From a checkpoint of a small transformer trained on Wikipedia.
Size: width 448, vocabulary 5684.
MLP neurons of a small language model. Each row is named by its layer, matrix (up: input weights) and neuron, and shows model dimensions 48-143. Each number is 128 + 32 x the weight over its row's rms, rounded and kept within 0 to 255. Numbers have three digits each.
After each neuron's rows, "fires after" lists the tokens most often just before its 100 highest values on Wikipedia text that the model never trained on.

L11.up1922:125147127108120118101102062116081147201082145131121106050119110162122131132147129139160192152182112100184143151124095080127105119121134127088131159127144151135150128128159166118151112141181129182072127128168097128148059082132128169083150164111152134101140108134059135123139125103165129130
fires after: " D", " C", " I", " T", " N", " P"

L11.up707:120117084139158159097112196096123126120101106097156071174136119152069154141116103119155097124118107141090112156122138072104163108150077171095194126122110156119157109102159087125188144176088147162111173085142127103089100110136131101150149121099185131161110175114082093137158092209180184143
fires after: " |"

L8.up1518:193095128126101149112138061131120118163123101163078156070152091143140069088145128133147139077143067118099131116145121134107140116135117101185178137134146134142141166158106166116103163075077153154176142182136113137156121119143130130174111147179153091136099130085132131110142074108157141108
fires after: ".", "els", "el"

L8.up958:162084099144138113119123137182118112090075178100118040083120145128118136148158138151142131146128107112170144111087140158172159100140101135080126101111172159086111075163154193130090101119078096092118107128142107098134180122155108122091071132167098146156107168129097139163196108092106145123
fires after: " (", "-", "'", "/", "–", " \""

L8.up470:145161124142136222141070133101102096099114137141118106121178082101110136148134141140226125110126124102125151174122181111186078140133101066166148138122097162129098125109091102135150139105137153103151122128124120148136133127121082182197120145166131112129122106111107157178082140120136182146
fires after: " a", "'s", " the", " B", " an", " his"

L8.up1320:125164156061130150103125099101104118086087126126152170118137163130113156116169164091094148119098099153124167146185133131128170089157114138130195095068135119200118109097126140144187067158154121122042176117164124146141140128158082149129142138107116095110104147101117114164119107102115154059
fires after: " D", " B", " L", "B", " east", " I"

L8.up112:131127112130085189128094111101067125095138122109099096172078099124164101160090105128134096117113142101096141089132139163108086082122137110157171146128115142155146089138155133061098141117147155201135149098145147103128145115111142164161146143096147098131121133080134108182099163224107100159
fires after: " |", "i", " Mc", " Di", "on"

L11.up869:185123076091136115144131153092109122145160112150162097077114118180088152149078106170137153130155130152142140132156215133128112111149108118108223166104171103120115093136147146129194057148156124128063233177154115120139174101151148125125120067152111124109152147132121146113130171095123072132
fires after: " ", " ("

L11.up1843:124125107144107128119143121117116150156094136059140115117106190101110172143164079128084155163159130206095172127152113101101097074129065153106096126147107120085164151123176079084145187110071111089098119191183191115197164173142100071165105125099189153177072192093165150099128167091110148145
fires after: "0", "1", "2", "4", "7"

L8.up1764:085137116104105110068118150167173117137177164100136126096161136104102071129121163106123107115126139155131180120099167185092157163161118179120071163154154150093174164115101186138155116175122138095151146112149171138131153069119138133132136104090075096092126140133132110135209122121102112151
fires after: " ", "–", " –", "195"

L8.up388:129204122114117146112147140189161155060135169106162072170107139110106113121084144116137121128164151109124124071154116129121138119101111153140115130084050143066127080133150119144062119151129123115136188135131066125063141014082128118168133168169095083112116092183191064150153053122142163162
fires after: " a", ",", " most", " an", " and"

L8.up1897:097165181086094146152146099068135127095169107063172136123159156172143115125156141129129103126098135128154113113091111104075133119168120159107128123153109136146108114168103132169078111117112138153174077192124117111076111142127104198123160161135079148142156097093147147170149092100102083116
fires after: ",", " to", " .", " who"

L8.up1696:109152149164155142139104113140145235162203138151107160141140078156146164119117119128122131121186095133135145109130125167113140144111126150112127156104135147079087113134112199071154147088088150180188144189093158105123107107125125165138123159169159052153140113143088187102091175153136132147
fires after: " K", " G", " Kar", " g", "K"

L8.up433:102174162110177157089152124111187186146117138165123131152112116144192115147108112073062110159156149135092169141163188076141149136154160136126152141136132137184115089121105154119075105079145116124148157162142178107199160139080047192143106126096052156126159100145164070146166115118148121156
fires after: " ", "–", "|", "-", " |", " |\n"

L8.up1493:164133091150165096107122123103094097132113168102127176145149141122145154134131080088133144089151104178071139137146184177115158114095070203122108148127144132138095159121098123172158187147158119093111138181115137113165144158161172128097115065147109083177071118120106143119158111218133128120
fires after: "1", "0", "2", "3", " |", "25"

L11.up939:114151102092161135151156124170117141182107149147118088080128133169195152127117187147104152093121086171147090136181147149106132169102150106152054103074174162086121160172101131145158180119141126125067139154107124113068106079135077135101108161088143122072118098113156127123160129130144117101
fires after: " |", ")\n", " ", " School", "\"\n"

L8.up346:095089078164039136090074162125128137136120109083155057165121136115108025094140082119096145188032124126166138103103152171131110076190123093135055119090082087143140131124179068168100099139134180133102154097125141113168113131167113127092121141081103085150084145139109148168111138118072211094
fires after: " ", " (", "+", " n", " S"

L8.up662:129096006171112123051093113116100150112114178064116121106121153161086177124142138135116165070169172165172171101169133101082115135121106116110125178166177183130182073135118100139083131156173149115112096139132122117103147168140193152083110073132116064138126182122148119188111116104138102175
fires after: " T", "T", " B", " F", "1", "4"

L8.up2072:184102056067112138150109093182153078121158094098120140147138169150075085146134169162192141157122147118074125132125130104139128126119153121092081104090119077146160106137132112171159142120156107186146142150117164141089170087165102108143109142226137154115145200133160129190128131105124147105
fires after: " ", " in", "–", "In"

L11.up1130:092085170135107099149086129119144099156127088092089184101105168112105140129133111139113142165140122155120203124100151139110129158183044148097158147115153104147142079126179080054122161095087122101158050179139153147117100111150064209118136148135104118125129107130098108075074122108183092118
fires after: ",", " "

L11.up402:164137060088090082174103096204091163123089150141160111128071140097081146181118062137108098135178067074175113139096085200093120104172094109099165081095096079100159086125146073187066108108107124148181152128126154156094164150170125141092139104139095099125083092105151168114165126157152112078
fires after: " "

L8.up890:116087153155125059106168106085138095154152143078099072162107165149141150115142140115145100167149115100179127131120157126113119098160122125143144149058152144146103096118096193117131091151109134089109091134092088130181145087172154116146152102106078083199152161193143104125088111127176086096
fires after: " in", " In", " (", " the"

L11.up1706:121145110097092157107134120124144104150125089148185070075147168162117098050118111117093119153121021148161165168173129137206106148138134150195047120096120126141178156138099079082153139128107167122122154109091170190141111157152149165162113137072146125108118129132122173113160116137108137170
fires after: " (", " m", "N", ".", "199", "C"

L8.up2121:155076156127162128118110144089088146111082173135079153161117184132152122099074150066080100092157070123108143118196136122082106159147129132171120166130120092191121084127122073112094193092100100109186122178145138126084138140153121094092144077175089083152130137116129123126097131177137185190
fires after: " ", " |", ",", "°"

L11.up809:141124111161138075165116123094133126144124167127097176064106112087109151112091176072120144128116154108149160131130146121098092126112151196126132118148144141120116089117131094132164090143136167160150060142103091104137149133143103153165166105096124162135076094103168121138125105094090154113
fires after: " |", ",", "\n", "us", " |\n"

L8.up1574:109124104175119149081090096108078118171149153106062095115106130109082135139154103090131141146120085079159145107123152131098155172154129111130171131198122130110093092118083154116210169169115106119149131150161141130150145163125143092117131107145130129133081186127127114173188113061138175176
fires after: ".", ":", " |", ";", ")."

L11.up151:102173126146134101073147142156132074147160132168053062190133067122084117188207006138098106153132120088132090170188114092075103064083093192147109102100170156111148124180185106090150119141212089098140059089143151147144161137117112102143106146136134146101130045107125127163121120120089119133
fires after: "–", " ", ":"

L11.up1611:115054089125104178119144163137106142093106198158151141106152186149144159132145100142111144123103088102145155113144137119157126111148104157153114110162129138089161129162092174146152172094137120116127102159112126058159133185128105109172106172069142098095151128106089144082133123169137154107
fires after: " (", " |", "1", "0", " "

L11.up551:105108104134147098094124095160080131122097160114169103112091173079168187095119169100057185080140125087188150185149125155131138176103045099168111095150155113156121091149137140148187087158104093116152115141146180089145128166152163143141064116132119084121131124102138133130118151138078140131
fires after: " |", " "

L8.up110:111118092122167107144169174085081110052155162096124044134102083110162183174090110124086097140099065135147116138099117043162140131152066196139096082161170168085053071154132122148191185176178158119065161119098112109090094069084175162112178158116127119163124159099115096132146123079104111052
fires after: " of", "|"

L8.up2071:124199142099125144127152171119153110128101106130132134113102139163139113188137073067081141126117154109200138099166170134090182098146178082126176095132150079144141082161105169201123151135111153133109100095138146097135164127040141174104098165139099197109113192093158203126098099103092134148
fires after: " to", " can", " would"

L8.up1803:104154155113108179107145127097130155141116127134177083113109144193096153138149161100062143193130101084093100083200156116033152186106122186120123150122080078130133147140156118063143178063086087154129100130125080141171110044112125098119102161160123100159152114164148107098100105095133125144
fires after: " K", " B", " J", "K", " G", "J"

L8.up1636:131128165111143114152170103132164148159172102166102114104144113075087078144114137160125086136089108106124137129149152085153086146150133157140138160179148083053133128161114182125119122135124106065125090132159054142171114149122115171116109165130132129089108160209139144098097123139114115171
fires after: "200", ".", "199", "–", " ob", "\\"

L8.up1601:160101103105132111179166119086104076072170117112155124112117166159112084129106152175168118068186066140130183203092101104090081153082167139136090093101095126172119133082129139147108137104151152128133178089160112110140147127140083173156079158113100084140158189142180111087121117219165084123
fires after: " ", " a", " the", "–", " in"

L8.up649:091150147136137078108116146073145185122096104137165067118084142091155117169138112115123139045114135157180170161115121106122141116125145094145102127150134101118127142162120048083155116121110093082145143116151149158155120159105118119084117155134188136102131116168158097097122115084101038047
fires after: "200", " as", " No", " ", "201", "196"

L8.up1178:149106131127127113138173101116103097103130091178162132169111091115102123055120090110154157112165135169096126155135115140164075149075131186134096135095128077183191124147121084130115144056159114082113156206131106114186102113121103159082130140177138154162156095125189128143141136155154086132
fires after: ";", " |", "0", "1", "%", " James"

L11.up317:160115102134106207164160141108140124144101069066090135141083152141091131127162206128112117168098163124141169111148114165135107167053101150131114109091129159164101105106121158161151104115162113132146147155129128110182128151195069098164083155106143107189168188160094107078105102081072125101
fires after: "4", "2", "6", "3", "1", "5"

L8.up800:102089140145159085151126124136111116165177085167103116168164091078144113139089153137151076119124132120173167154137077141141127128102143152115143126046128147178149112125176133155177169121108116140123135110138119132142131176085088124142132134097135118120148121067140120150103099110140127150
fires after: " ", " |", " (", "150", ":"

L8.up255:162129115127085147121121152136140132110154155188145104144176172164129121131102155130179119111173128061127167127089113129139114177122144085197109131063123119134130127134132074185123113154142180064086190115162134088123136117060077133108149130160123128145126137083163122163109117161108147134
fires after: " is", ".", " the", " a", ","

L11.up574:187150110091134114136135172091128134109102102139136200140069127135128107093118111104106114111130056164137126091129126206167139076155144079122087182175112146131133158163162082129124134040084141119146118055031149128092144125145122130126165102084126136135149127081155170125123109181103181105
fires after: " ", ")", "oss"

L8.up1573:156152086146117122115108095112117060126073143093166095147132103134147087182099118159143136139125160140126151118053156083107098178115088069147181137149135096114111100199110186146134154098157119074099061111114115101095127143093124120109158092166074140149099165160157132121143162099199148086
fires after: " un", "-", " (", " pre", " an"

L11.up940:140149077170149148119098093141117108180127147107115176154125146130139032156072128136167093158129109175149104104195134164061080134160112145076171120081172140168164139176119167112124156184085131130143131140083123083084133167167098101100125135133158203089118161191184131113111107144132148122
fires after: " ", " |"

L8.up1450:141125100094157107129152128101129154111083142086118183079114145103163119131045116097109113125106171089096141133067121114117173101153056115174184122137070133139139113121110096092110180114146137158156144135097103148071144134135157111143130070113120101107135164095162186112074111083164134144
fires after: " |\n", " (", "\n", " R"

L8.up1198:085127044152093137130061137153099183172086127111106151097118122116155136160103126132099093105154131120121134111168114103140141152137154117136031150106112100099131086093137113137159147170080137138184113061096112106157172140097165177092142099125161061087176132116111104129128162115101161150
fires after: "6", "7", "4", "i", "5", "8"

L11.up27:127200147146110153153148156115143105127090096105149116092166126141121112123121125117106102135093167142207159088146130168064175131141097047173147099133155115101141134156095154177101149145161140181097136133142160067122128145072122165112149134113130131093179154161151122154159086136088188094
fires after: " to", " can", " not"

L11.up311:133128091146133149110192131147167136118123137153153115101176139106117102108164135077171167130092131114076168157097088111120149140146077129139180112181210172091093114125140110134156110111156074154114100128125145112140129169165114146190081140170124093113166110116120116199110101126141175099
fires after: " ", " (", " |"

L8.up415:140076121118185134129123084126161122051104113186179150099135193150107092155099151134117106132142167083136144129147168132116056098159148142132097139120107076119086133114162103078097159125159090157097177087142087120131098131223151155126085172144106107164174153116115107088188137167102166103
fires after: " a", " |", " h", " H", "1", " A"

L8.up196:102082193205118104081142204085186146126128182147131162133100131130157127198181127125143154133099148109075152128135081166107160143164164143151153115109124078104105117198134067138185153056116155115127120161100174146152104131194107099096206118170139116171116164105102155142073140104117113152
fires after: " |", " ", "′", "1"

L8.up100:108115066092156097106104116116135125101074080112143114202169078101182147107095121111149112155161077093126131121114124162175079159123109103124127037102145228135133109130127117147093211128131112103100113123110114134161207128121197157108144142087121122145130093143134111149139121160122126176
fires after: " ", " |", " (", "196"

L8.up148:089134074152108093173146140164120159105050123085134064130068135166157139128098087164118129140094156142137148144132107108140065146125153157195167110104117141107126121152091145113128158078156133124115129161113170107110196133077155099148077116133137147163115101101154100100123097147061097157
fires after: " of", "\n\n", " in"

L11.up106:137179086134168085157146109132090174167119087116112134123097110125078131142133122105101083086139147138135154159169153087164162126088152147101192106158122136140112102178134137111118143056140128065164193156119147130149193108095090081193119164159119158196161121135160164162161151100137145148
fires after: " ", " (", "–", " |"

L8.up1861:151132179147135128127141183088080139145145135173134175144132119133129147126090096093112119174091143143108154156153141149095200146118169158128148085131144141091077127161109160141113151133151168162128134105119116186179130070126110133090098182100127134120124127215181182135222089135053064089
fires after: " to", " and", " cont"

L11.up727:120071099125165154091136151191120122149089081105144106076132149060126097138156089138140136140120165065164167169072110144124122153094162068107163092180095083169093101128092147051117088112120098135112073131150143123086110133125118166124118119196166103120109105133181067126097105115075099101
fires after: " ", " (", "+", "150", " +"

L8.up745:109147098139101108093099148144122151147180178165121142133179122139162072109135085075126159089157120135131129090131163094161114112087100090127155087142153150125073129104131148169167105073125135122104093146112159156131111130151086111173128092150106141135132127150154131202089143142113080092
fires after: " the", " in", " |", " a"

L8.up1856:136204098148152147176136093151080154106117124112153127162112122073120112133104130152102032113179146096104148107157198176110154104097155092153089138167090080085067151080146132086160136094110115122166080155092103163101162159097159122086112101116118109121159149100136095131125075095164092192
fires after: ",", " as", "5", "7", "8", "6"

L8.up2155:167129082110139092071094141114156142133100112141103101097087116098130094198117078112168126143133145086121121111115152055145100164168159045145145152139174097126137138119132126210093121089110132168107138112132122126116156126147097123098036162140084138131112095115184093110152105077126149133
fires after: " ", "–", " (", "-"

L8.up525:103073110157128132095119179109163178163144129136095033103130071100147119079162120133120163148085163128145166113105116064100092141135150137167088140134124144131117077157159148114144117177106146106130120103129143165177063192149122167165075072098190135157078108142163145147139041114101068118
fires after: " ", ".", " #"

L8.up815:105139121175116145059161167117141160162111131148100179115165114129128103108127108121138109039144153115107155148114096180135151094092152120098190162110130108107129124082138166112150163093115109088162115095106114135100143173132136099136151161102103111127096185221132123073094159136189135128
fires after: " ", " |", "1", " more", "."

L11.up785:111169096155107175150182140134094075101128164137118092095101126157167154105114167111176152091157125106117130150166116166094115168157089115103164067121091089121125144139150063107090142145175107139133163085136096146143174149175125185164180125115146146142178151104087187130100171134175140065
fires after: " ", " a", " |"

L11.up791:205096098107100092119118133125092062128184128157211125118158139115096116117126142145122143087119165145155132121111209173152146168119179067138096078182114122091137141092090120169150157112121117140131157157142137071111128156093161108166123097132071193150154143165100064202172165123113137137
fires after: " ", "|", "–", " (", " |", " and"

L8.up2212:152154104164163053148089153118112092170109161125163169163084139115091166120137085103030081145159097124160102152110183108142173135155087125167109093078124194144104111141076090092091140114102179126109141124098097078132127139137123145129167061089159149133102139092116099081121139113104111105
fires after: ",", " in", " ", " ("

L8.up1228:109131141168110098129152104120175216107115092153195101181137111112105103134154106133129117127136066151160173092136099109113133138143068092166167106148140084130159166168151100086107164127168165093192158170139129146140130092125123076124057128098109120153107124108137171126133118106146092137
fires after: " ", "1", " |", "|", " No"

L11.up1059:108119130162142171149145141103137100205159170173087117114146154129104158155129109100111108073141146113095082123120160094105162131162152152144057142149103118142115087165165130137109193104106109125194126142172196155127136158163090126091061139104072117104136104155114116132167159130153063074
fires after: " |", ":", ";", " |\n"

L8.up486:138133134150145077091145156098062169083066158095148157079202120157107152151132102139098132167115087106142196151137103105156124128147170129126124067130152114153101141097154117101158231133055083120136101125125136090076105148195106176148183166114147132113135127110055170120115148106155137206
fires after: " the", " of", "/", " in", " a"

L11.up1908:135139111108137163113098110097153143127139168102145189152105134147103069172197091115103106166107152155146172183145113116097103157157201140122117145118118081123175150173177164086163165132181157114136097114169147168176141161140142113154106104130174180099153129157096121168141079159162184115
fires after: " ", " D", " |", " L"

L8.up1496:135127108120126122076103098083152101126202140185195058123084120111143109171120114115096156144104171102115217189121138155132087184170150111202147095096164093061081114104162119122127081140111173151121176121156053091110120133109122088185142134172138104122106096140128120077125075145065151164
fires after: "-", "==", " |", " of", ".", " and"

L8.up2112:111111130116169044114188068086150142089137115124140118155103250138142110103140131085105114071145089083158109136074130141138088094100171110076191131157135115127109198085126147106162114115128082155130140173162190173105163125165104124127133163158067140145117088146177078117136095094137122107
fires after: " ", "–", " ("

L11.up1680:130098132126145064060118075167126173130157127102192143185121093125133148152144146095153098132113080081110170126124123168070122094123163149151140157113109129155167092138113132128129120123116097103091119117151092073083170126067136099117144095138177055110146147083070140133160090090144123129
fires after: " ", ".", " living", " T"

L8.up1823:189119175139174111103147135098103125202105108133110178174122145111168113119123049153148179090117122114112099089073095127099115145167105122124199151062117119088116071186125144157107113083147142142096140134161096088124108132159144093101144157116122097100119161123149094104164129140117124090
fires after: " ", "-", "|", ")."

L11.up2052:134128197165145173084181161137146140125138119109112178091119138095092156161071131146090146082142133156167145188124130212100147130053124132130155153115115146128119136103152071048093086102132113103130100115141167128132132135152154135169100061090104125106075196135098075150120088169126137152
fires after: " ", " (", " |"

L8.up1437:126115148076154186126129142152134159089111103141106108102169148122136172099125176095097121107094136139124120104083148132152148133060189112145084112100095143167136148156119123077116138146116122131114134144108145102193081144141115153117111147145193164066225176121119155157128192150096151064
fires after: " |", ")", "4", "5", "28", "6"

L11.up1314:101098094103077127171142140094114138110094189101126120174145034081131111148120095068172129099118166167205143140093156160137136135175135094104151120125069132128126071154104086180151103127125099145076153129051164100082119057197091131089115151125093114127128133107200127129149097147123151125
fires after: " ", " the", "\n\n"

L11.up84:120119126150125159121131114114103151120084142101112129134137110152077133118076153112188123119109094144176159148111126146181167143087041138115104112101108119145133102139097131115109078126142138131093128134142122095101175185104177129130122146092176137133118133058168145149117130175182110179
fires after: " |", "|", " "

L11.up494:085139114157174155169197146111104138155216162134183170100133193113094077135122076115112175138132123150082136096142100135054129173098124158089132139145140156112142124140146107104124151102117104101114068212136069093150097170169150127138138147143122150148136117167125183119130104153147154133
fires after: " ", " (", ":", " |"

L8.up1175:098157129155114161110108110150094145150151127197131088111138078131111150152105155100121182119127114098137124122126144152138092134176115111166118164154051127137103153146147098142141114153124111149116089183156112140079141122121123114202145149142166121161088074146160115158018149156116062126
fires after: " the", " of", " in", " The", " |"

L8.up554:164195088114121155070151101134126125106125097134109175093072107080112138102110149077122137080115111119156076120135164147082065136113145191156140117134142092104176101115122130118117132177214147045167099113180095134127126123111153098127136131149102079108124108136102115130047191128115105082
fires after: " ", "|", " (", "9", " |", " Albums"

L8.up1765:078096049140140147028104110138154154132130082108127120038102112128123124100122124103114140102124161108186141119073092149149018154117174143106124066170151047153114109098122157162099150075137119145122108049109084112130103141139076145118110170153094124122118144133161135105116153164093111182
fires after: " |", "|", "N", " No", "1"

L8.up1456:103135102145144145168176188118097129172132106107185140193146151045120115132149087094061139103151098155146203085112159095095194147146106122138199132159158203117070164194145106137140165112129132108059086149131160105059130138141109032128116065114134112181100087111104129099102184160145118144
fires after: " of", " from", " ", ":", ",", "ween"

L8.up711:125138069126147162106131118130099113167153078149100108105146111159092150145146140094086162031070130122125110170193100154132110099109088161161176049117062176149128039120123083119113145121097088134082120160178124152170085117148141165141173133107150130101081102109092157189187163130110108131
fires after: " |", "|", " ", " Team"

L8.up1725:148136141142130132114169068083106089162137110094138143088096093094186106105196119181141098089118133133177207158103124125155127117172081149150104117153121122072084117110104097168129097073066161142100091185113095145140152105124176149106072166164155155096082082092102200115120120110119100160
fires after: " (", ".", "'", " \"", ".\n\n"

L11.up1793:138148107122094122085134165124075168139085167134128129150135181181099172205161158205184098150104152140187064154150135105162106191130119124092096113200080159093070081143170142202099144112114116129101175144156042159107122155122123114137155120102093174114111100148131105080159155118183128074
fires after: " (", " \"", " |", "===", "==", " |\n"

L11.up57:191153138174100109092088070119092095111178101146152101118099127157229079169137068149113104070145116062128104121121120134150245206114126105121138028083140100140161130131175121140144187094150096111156117130133117145145116124160145175147116083136110078148095114105195155148192095161106179107
fires after: " ", " |"

L11.up1773:116114078105107168130150112186129201122122096133153131134114089105092108152092124166121099146176137125154192103129087179089150088097096141105157076109164152156091110110145101118056099128100099144144179142207101091091116119117158131129128079143138117117183083099118144139168092123090142074
fires after: " |", "|", " No", ";", " "

L8.up1292:148206139156099110170056168137105144148199124118161088119099103158080151161093107120142136194144153160199091132151187137177128155143106128154100093155107130129118148189111105136133140091151121090104160095166078111096130107202170076099099106138147112141227152118112153148114135097066120150
fires after: " ", "–"

L8.up432:160087107150175122094135096172123161149132185081133069075112107161082127147113093145123106057146064142120149146145117109122148152149105120137143041143134103127125095121187129140164105130087073123142142130158174050103155146134134115088154067158099116164113097088153128118101143133148150095
fires after: " ", "-", ",", "/", " G", " $"

L8.up599:133135091143111108117117112149132156147152159098127075168100135104137151202138084134120171133132099154171060196168127094124131192170114090065096104092082125120141113144149101127088085108118094141155123131178127164188167108152153083141161122138111116196130141158121156123141128081145167112
fires after: " ", " on", "born", ":"

L11.up486:173182133131085085112122080112159105171136133094177131094151168121096204145112074153230095118130094179145024207144168115165122135128132170185159122120109160142165107144130132097181133116090103167092084076123150065178106193178062150177146145103124109107113100118118160096175089146143121179
fires after: ".", " (", "6", "2"

L11.up720:100172116208202167118068147116185117107154118190061115186098093119145152153149104142140107125127198132135135027169182128130166151153107125082133095103106158083109122163144103134174154132203112090099124171177146084179068153182125134121150136137084064162082129158103125093131126101133111088
fires after: " |", " and", " /"

L11.up1321:107170147130198128137119168106095107151122173117105139117145156109135093126119139062124067111160132053104112155087132071141117074118106167129082083146140136087167143157090206113115075155152107160083162086119110125166063114161163087164114143142150113128075100096150115178102098123107083159
fires after: " |", " ", " a", "."

L8.up205:176129111123148133187123173115164144116150135082137152127144126120153123119137093134115133120222126132153160100135178164118126114107112150128170086117085201205156136163162172087152183100163055131134116107135199201149164122117113113107127125074151116106126129147133082155095061117102122095
fires after: " ", " |"

L11.up448:111139158096124127123201121150128146144079121095077071117119138041138111142152112140117147144112127086102169122128113092162101145173185150151080125070125107142085072117186082134111124110209139095170145126126127145149219169126127117097130097138101138130187152136178186117109149119138098068
fires after: " ", "–"

L8.up1103:149157125132148101132090128127153095089158233084136127121185110119137111153114149109114115164141050137173106110071131076122096170090175129139193129145153185120111157108144115121140143158149121211109088090165078137156121126131133135132094152112090093153154118125093115119128119155101124165
fires after: " the", " a", " they"

L8.up573:125136180143145126071133181097122094144144125125144121214137131134132095166126102119089134135086116121129073153165143136121114077098142157131162173122177123098163145196060170139065122162113213097136095090117083097151141149102139155133103169137138195057131071124131136194151055158175096090
fires after: ",", " to", " I", " can", " would"

L8.up609:093132092135142107197129196169145112156110096135143156109119181081168108070134159130074127129105102118079103143115149185170089100128146131149136185163121057039078109094124115123156224116111107103153142103067101150076156166096126076111154139123164061155092112111073175104037137195114135170
fires after: " ", "|", " |", " ("

L11.up1075:156158079116134065122142165179125129108089102162134149123074108106105152163157077064140118155085136124247093128128148134110113157099165068166082092154138088154170064154076126110148112141097149123111153164110126097164135181081143175101136177074149183084138116096139100167155116108162093133
fires after: " ", "|", " |", "–", "4"

L8.up1356:152167140146127139123118154042097109163130138144138085140128096179151152104149108184130108124077131090086162138071130103102107141127096092151159098100100157118070095118124136144214136127125167134111111148134102108130151123149154121108194121180171118088162122164129144156140134107179155166
fires after: " (", " dis", "-", "D", "R", " T"

L8.up440:141091171157098125048121129127117141104163178096076068140081139143185138074102128144110105118134106175180092121208104155119162058125124144041157160087170083151155100145088119155098094094220111131122179132087079101096144147130147126150066108150149078100128160126098129093210142138148186154
fires after: " Y", " W", "Y", "w", " so", " J"